From a checkpoint of a small transformer trained on Wikipedia: 6000 steps.
MLP neurons of a small language model. Each row is named by its layer, matrix (up: input weights; down: output weights) and neuron, and shows model dimensions 48-175. Each number is 128 + 32 x the weight over its row's rms, rounded and kept within 0 to 255.
After each neuron's rows, "fires after" lists the tokens most often just before its 100 highest values on Wikipedia text that the model never trained on; "fires before" lists the tokens most often just after its 100 highest values on Wikipedia text that the model never trained on. A number after a token or word is its count.

L4.up511 [161 125 178  67 154 163  99 114 104 197 146  61  79 123  91 126 173 156 105  75 143 115 121 163 162 157 142  79 123 147 172  76 170 106 154 101 114 122 144 140 160 111 137 164 122  84 136 111 105 116 129 107 157 105  82 102 109  76 110 111 123 147 138 164 140  97 127 122 132 175 137 184 119 138 127  64 181 108 112 126  88 130 150 154 132 119 127 110  82 151 126 135 134  86 142 196 150 171  85 115 140  94  97 122 113  86 169 152 156 161 117  67 114 146  91 159 155  65 126 139 121 172  57 155 204 135 102 111]
L4.down511 [173  85 116 150  87 130 147  93 170  82 153 127  93  88  82 184 152 134 117  94  93 146 111 115 145  87 102 117 147 138  90 135 125 123 102 172 134 169  75  86 153 199  70 137  95  51 127 104  99 177 103  64 157 154  85 131  95  89 128 136 121 148  56  94 129 150 123 111  93 138  70 178 119 119 132  86 150  92  93  87  66 121 113 157  73 164  99 102 121 205 126 108 150 114 143 131 144 112 139 159 164  85  98 163  97 158 130 123 104 129 106 157 111 173 121 112 172 118  88 100 114 135 121 181 148 119 109 107]
fires after: "3" 49, "4" 27, "5" 14
fires before: " |" 28, "." 22, "–" 4, "'" 4, "0" 4

L3.up90 [ 57  14 161 143 141 118 160 133 125 188 169 142 119  88 118 136 115 153 104 155 146 145 162 114 126 158 105 130 204 171 167 168  61 113  95  94 107 108 140 148  88  91 114  78 130 149 155 116 115 106 107 121 147 133 118 126 101 141 131  75  70 162 168 102 134 140 180  77 122 160 162 142 105 122 114 145 150 130 146  59 120 137 106 118  92 112 142 105 111  93 150 136  57 117 127 160 111 162 137 144 117 182 168 123 128 166 154 120 150 137 100 180 150 103  60 163 139 132 148  96  84 120 198 183 138 109 147 114]
L3.down90 [123 110 127  69 126  79  99 104 127 158 128 129 155  78 128 143 121 132 108 161 123 121 145 155 192 113 122 154 149 101 198 189 143  48  84 154 143 113 134  95 131 157  40  81 107 141 138 125 114 194 171 113 149  44 106  94 123 158 177  64 152 147  69  99 127 120 177  93 149 181 155 129 154 121 148 138 136 112 138 107 142 150 103  64 130 138 116 112  99 149 112 132 174 141 122 123 122 130 108 121 122 137 122 160 180 112 150 175 113 158 116 127 161 100 121 139 150  96 175  71 116 128 125 175 128 109  98 152]
fires after: " " 91, " imp" 4
fires before: " |" 44, "." 15, ";" 15

L6.up674 [ 62 115 156  95 115  99  72 145 140 102 125 132 135 111 100 133 123 132 138 142 138  85 186 166 166 128 126  76 130 107 129  57 156  86  93 161 179 158 140 109 120 122 119 111  54 161 160 167 192 154 127 132 103  72 114  95 107 104 113 183  80 131 125  49 129  89 129 134 113 122 113 124 117 118  69 121 141 104 167 138 112 147 123 144  85 136 122  77 121  92 149 107  82 146 103 113  88 127 136 122 141  89 139 149 130 134 140 102 140 106 148 128 228 117 177 227 124 131  90  96 105 163 188 100 152  93 154 167]
L6.down674 [ 89 110 103 130 137  92  94 151  91 112 125 119 120 106 118 174 114 129 171 117 141  95 166 139 145 134 101 104 125 124 118 102 161 116 140 118 147 103 106  86 119 114 113 117 119 126 118 144 126 125 145 122 115 111 119 141 117  98 135 137 101 137 121 132 127 129 112 118 116 108 144 119 141 121 103 122 111 107 125 108 103 147 130  87 113 129 146 100 123 122 128 130 102 124 130 110  84 150 144 126 129 111 140 114 116 104 131 126 141 124 129 100 189 117 146 152 115 164 104 119 115 136 163 129 141 108 132 120]
fires after: "." 77, ".\"" 5
fires before: "\n" 99

L9.up188 [ 90 122 148 116  95 150 126 109 113 173 170 114  49 168 105 158 174 171 146 131  99 105 124  63 171 166 128 196 174 170 141  78 161 149 153 122  99 150 157 102 132 175 144 127 124 162  80 165 153 121 129 144 123 137 100 163 166 178 128 108 129  87 102 156 113 134 139 153 137 120 145 123 125 165 122 148 159  65 156  69  65 167 167 146  90 138 125 150  77 161 130 130  84 168 136 139 135 110 137 134 169 157 126 104  69 103 124 104 175 172 120 154 224 160 134 116  69 125 107 104 129 128 117 141 126 146 111 176]
L9.down188 [137 109 105 149 154 126 133 156 164 139 115  74 139 206  65 147 138 147 137 133 159 130  92  46  70 135 122 157 146 173  78  95 157 141 152 111  81 175 115 115  95  86 137 117  57  90 160 140 176 139 175 110 149 124 114  97 139 114 108 199 124 160 162 155 158 126 132 149 129 171 138 127 158 105 167 126 127  93  96 142 153 125  56 164 188 144 151 148 115 116 110 128 144 190 168 139 141 138  80  82 114 159 168 111 155  98 145  97 183 145 110 162 150  89 131 111 128 110 116 129 178 141 158 144 162 131 128 123]
fires after: "4" 15, "3" 14, "2" 13, "5" 10, "1" 9, "0" 9
fires before: "′" 29, "″" 27, "." 7

L3.up430 [ 74  90 123 100 182 122 103  98  95  69 140 111  85 108 157 127 148 127 128 139 103 149 152 158 129 136 144  99 135  88 131 105 179 151 160 153  97 152 169 123 103 121 135 155 135 182  91 141  99  70 196 138 168 107 140 129  76 212  99 155 148  83 129  82 145 123  91  76  92 183  79 110 123  83 209 161 112 133 166  94 140  79 137 135 152  99 168  91  84 117 125 144  81  93 142 133 128 153  79 118  63 177 235 132 119 140 126 118 134 113 125 154 181  82  48 199 100 123 158 167 169 103 114 106 127 123 153  93]
L3.down430 [157 118 165 113 108 151 163 119  81 118  95 155 148 142 118 137 158 157 114 201 124 162 125 166 132 104 148 119 145  41 152 142 114 131 125 130 139 143 158  92 148 169 182 151 164 161 153 150 111 127 157 170 163 199 172 107 120 137 112 141 188 105  89  47 158 173 135 146 136 138 146  91  92  65 175 103 117  72 115  82 187  91 158 119 182 123  85 171 140 146 120  67  80 156  91 103 148  53 136  28 119 129 120 185 140 147 162 136 127  95 152 121 121  97  76  94 136  73 146 137 112 169  93  82  95 161 115 107]
fires after: " " 93, " (" 4
fires before: "0" 24, "–" 14, "9" 13, "2" 7, "1" 6, "." 5

L2.up92 [ 61  81 148 128 143 182 154  95 150  87 156 150 115 207  86 137 107 162 153 120  91 151 123 107 146 117 123 106 119 131  73 141 117 123 152 185  79 153 127 125  93 147 165  79 141 113 148 100 110  53  90  77 126 146 114  47 144 168  75 137  55 142  92 124 151 155  98 157 141 100 101 161 141 173 153 168 109 104 132 151  96 127  82 121 136 112 126 146 136  97 139 127 125 117 142 173 133 107 116 140 127 165  64 148 128  49 175 120 120 104 115 105  95 178 120  98 116 183 135 167 157 121  78 170 128 128 117 100]
L2.down92 [112 131 168 175 160 135 121 130  94  98 135 134 125 116 132  76 131 156 181  90 145 111 135 127 132 167 115 105 141 106 121  99 106  78 124 181  77 157 109 138 165 185 211 149 135 123 174 110 121 146  86 109  74 135 129 126 147 146 149 127  77 155  61 122 209 183  73  99 180 137  71 103 137  87  85 125 127 152 158 169  80 126 134 160 134 132  86 145 109 133 131 127 143  99 134 155 110 111  98 135 119 158 151 136 105 141 140 146 142 168 133 119 158 126 190 138 138 183 105 119 140 188 146 168 108 159 127  96]
fires after: "1" 84, " P" 4
fires before: "8" 22, "2" 17, "9" 17, "7" 12, "6" 6

L6.up519 [ 95 144 158 113 113  78  91 118 132  92 161 129 117 104 151 137 137 109 112 137 216  86 145 166 146 137 101  59 160 113  87 126 161  81 157 170 188 103 103 105 184 105 124 121  70 149 151 153 178 146 133 165  81 102 115 127 102  66  85 113  93  87 144 111 131 109 119 129 108 112 113 154  80 117  83 113 150  92 133  88  95 165 153 128 113 193 125  83  94 126 125  55 100 165 100  98  89 137 159 101  98  90 137 147  81  69 104 144 167 150 124  80 148 138 120 160 128 169  54 158 102 130 190  97 124 103 166 168]
L6.down519 [122  98 105 155 117 119 107 104 109 144 124 137 131 145 104 151 133 120 155 103 116 122 146 142 150 106 119 147 129 127 126 146 127 115 137 127 157 123 118 111 150 111 111 137  99 137 101 151 122 100 140 132 145 142 112 116 118 119 160 166 117 133 133 135 110 122 135 137 113 142 154 125 133 127 116 105 131 122 113 132 133 137 123 117 114 140 159 123 138 123 115 158 109 131 122 125 118 115 140 122 154  86 138 129 124 137 125 123 155 114 102 127 150 116 153 129 118 153 127  98 142 108 148 138 126 135 131 119]
fires after: "." 81, ")." 4
fires before: "\n" 96

L4.up348 [  0 114 127 148 121 108  74 124 142 124  84 141  89 142 151 120 142 118 138 131 194 110 156 126 116 117 133  58 156 153 121  13 135 107  95 149 110 127 131 133  73 118 100 119 160 151 118 130 179 150  99 126 112  96 165 104  89 130 144  80 128 119 151 154 133  78 170 123 134 120  97 123  96 128 126 137 160 105 156 123  96 130 124 124 105  93 109 106 108 163 130  87 112 107 136 106 136 121 184 126 100 151 141 152 121  67 162 161 113 127 134 103 185 159 130 194 130 160 125 135  92 205 181 137 155 125 139 147]
L4.down348 [ 79 140 162 141  97 102 124 152 130 116 149 127 114 135 141 135 116 126 133 131 141 104 183 148 126 131 108  89 112 126  97 118 160 132 120 119 166 165 111 109 138 121  84  95  90 124  98 158 155 144 117 126  71 130 164 124 103 111 103 138 120 132 118 110 119 130 122 130 111 134 110 120 132  98 119 126 105  48 155 108 129 128 116 117 131 142 143 153 106 102 147 116 113 147 135 113  73 113 139 110  99 148 102 140  91  82 130 122 157 152 127 160 165 114 149 162  97 152  75 102  80 144 147 106 142  93 141 159]
fires after: "2" 84, "°" 15
fires before: "2" 33, "1" 31, "0" 20, " " 15

L6.up19 [ 99  59 178  86 120  74 102 152 110 123 111 119 121 117 126 146 157 118 151 136 142 116 174 122 140 131  79  79 172 137 107 119 168 110 142 127 244 169 143 131 146 123 102 134 107 142 143 180 171 154  85 155 111 105 113 137 146  61 132 166  81 142 128 109 127  97 128 150 107 115  93 199 109 123  71 159 125 106  88 133  73  93 106 110 105 125 101  39  98 121 172 126  92 193  77 115  96 110 154  91 112 112 150 195 101  80 139 116 126  82 136 132 110 136 109 212 117 133  94  80 105 171 183 113 151  93 106 141]
L6.down19 [111 136 126 120 107 124 114 133 131 140 148 131 114 137 109 138 113 127 142 125 102 119 129 136 152 156 131 109 124 154 111 122 166 105 131 131 134 132 134 124 100 115 137  98 113 142 150 166 124 128 109 133 121 103 104 144 119 154 135 146 101 153 138 120 131 119 106 133 122 144 116 130 136 105  89 105 109 131 145 109 119 147 130 105 117 157 124 139 115  79 125 128 111 140 145 110 109 134 142 131 128 104 136 135 127 100 126 103 132 135 155 113 171 114 122 147 111 149 146 138  95 148 146 138 129  95 137 117]
fires after: "." 92, ".\"" 4
fires before: "\n" 98

L4.up454 [ 75 121 177  87 130 138 130 172 163 116 142 142 141  87  86 116 135 110 145 136 168 152  98 165 137  69 122  93  88 165 169 143  81  98 129 157 153 136 171  92  65 146 162 106  93 167  99 135 148  66 151 146 120 143 127 136 173 136 108 144  91 152 137 150 134  58 122 174  99 185 115 137 105 123 137 145 104 124 123 146  89 113 209  88 127 146 106 129 132 139  80 161 110 161 127 106 114 129  90  93 137 166 164  96 100 138  71  45 134 158  44 108 148 122 143  61 126  98 135  96 132 167  81  76  84 151 162 190]
L4.down454 [176 149 161 146  81 123  99 152 121  93 159  84 154 159 169 114 163 129 146 146 132 103 106 149 127 139 110 119 164 130 123 122 145 145 111 199 134 126 128  85 120 161 131 145  96 128  80  91 123 122 161 130 108 105 171 116 136 120 137 137 186 107 198 151 178  67 164 140  87 119 141  84 117 109  70 120 176 122 168 168  58 169 154  81 102 162 127 106 110  98  61 145 131  86 173 116 108 135  94  77 161 108 134 185 159 100 129  74 125  96  65 116 119 120 129 142  94 107 132 128 122 176 148 175 110 124 109 136]
fires after: "6" 11, "5" 11, "7" 10, "2" 10, "8" 10
fires before: " |" 32, "–" 5, "″" 5, " m" 5, " ft" 4, "==" 4

L9.up545 [157 100  90 134 189 186 105 100  77 151 170 169 120 168 133 156 129 175 120 144 145 122  83 205  49 164 167 128  97 240 124 133 162 112 166  57 162 116 109 143 129 147 175 131 166 133 104 111 180 136 119 122 168 150 117  82 153 123 171 129 142 143 165 161  53 120 135 140 103 100 108 152 170 115 131 110 108 122 137 141 138 130 168 106 150  96 125  93 112 185 143 120 145 118 150  96  94  77  94 137 110 102  65 101  96 166 102 102 129  53 123 128 197 133 156 100 115 144 165 200  97 137 159 133 126  89  96 122]
L9.down545 [209  77 112 126  88 165  91 107 160 161 126 133 146 167 106 193  84 149 151  93  58  95 155 105  94 154  79  97 162 145 117  79 120 139  78  89 123  88 129 158  87 125  90 195 100 143 128 120  96 183 109 157 148 117  89 126 170 110 138 118 157 129 114 127 152  66  96 104 109  68 151  90 189 134 158 115 134 175 154 127 128 157 170 146 131 135 166 134 121 120 107 107 108  64  99 112 121 102 164 148 129 107 115 142 143 163 160 149 160 115 135 152 176  99 185 107 145 101 149 141 106 143 143  28 137  97 112  96]
fires after: " in" 19, " on" 16, "In" 13, "On" 9, " On" 6, "5" 4
fires before: " " 82

L6.up134 [ 67 144 188 153 134 105 124 144 112  79 177 121 125 145 137 113  67 152 188 161 127  91 130 118 154  96 107  80 124 179 129 101 195 132 136 154  73 175 116 142  98 172 138  96  98 119 184 145 160 130  79 104 144  97 127  31 105 171 185 164 103 137 149 115 124 144 101 140 110 130 103 116 152 121 104 159 122  98 170  79  67 126 183 136  88 155 114 153 117  98 188  61 140 140 141 126  97 139 119 116 110 123 124 109 161  47 158 133 197 115  96 107 179 125 179 116 127 108 100  94 109 176 188 115 113  74 131 165]
L6.down134 [ 89 120 119 111 136  96 115 170  97 131 154 126 122 129 117 172  84 130 136 129 136  91 175 166 128 165 119  88 146 130  62 139 166  95 109 112 106 163 109 106 107  68 154  52 166 122 137 127 157 154 136 113  82 104 135 136 155  91 103 141  81 143 123 123 129 146  96 116  99 123 124 119 152 110 116 108  83 108 129 139 104 115 111 129 117 120 133 108 139 115 139 114 106 134 120 151  50 146 144 135 128 145 174 127 121 118 132 120 147 132 112  96 156 114 154 116 119 130 128 152 103 102 159 149 154 129 137 119]
fires after: "2" 59, "1" 5, "s" 5
fires before: "1" 23, "\n" 23, "0" 19, "2" 17, "9" 5, " " 4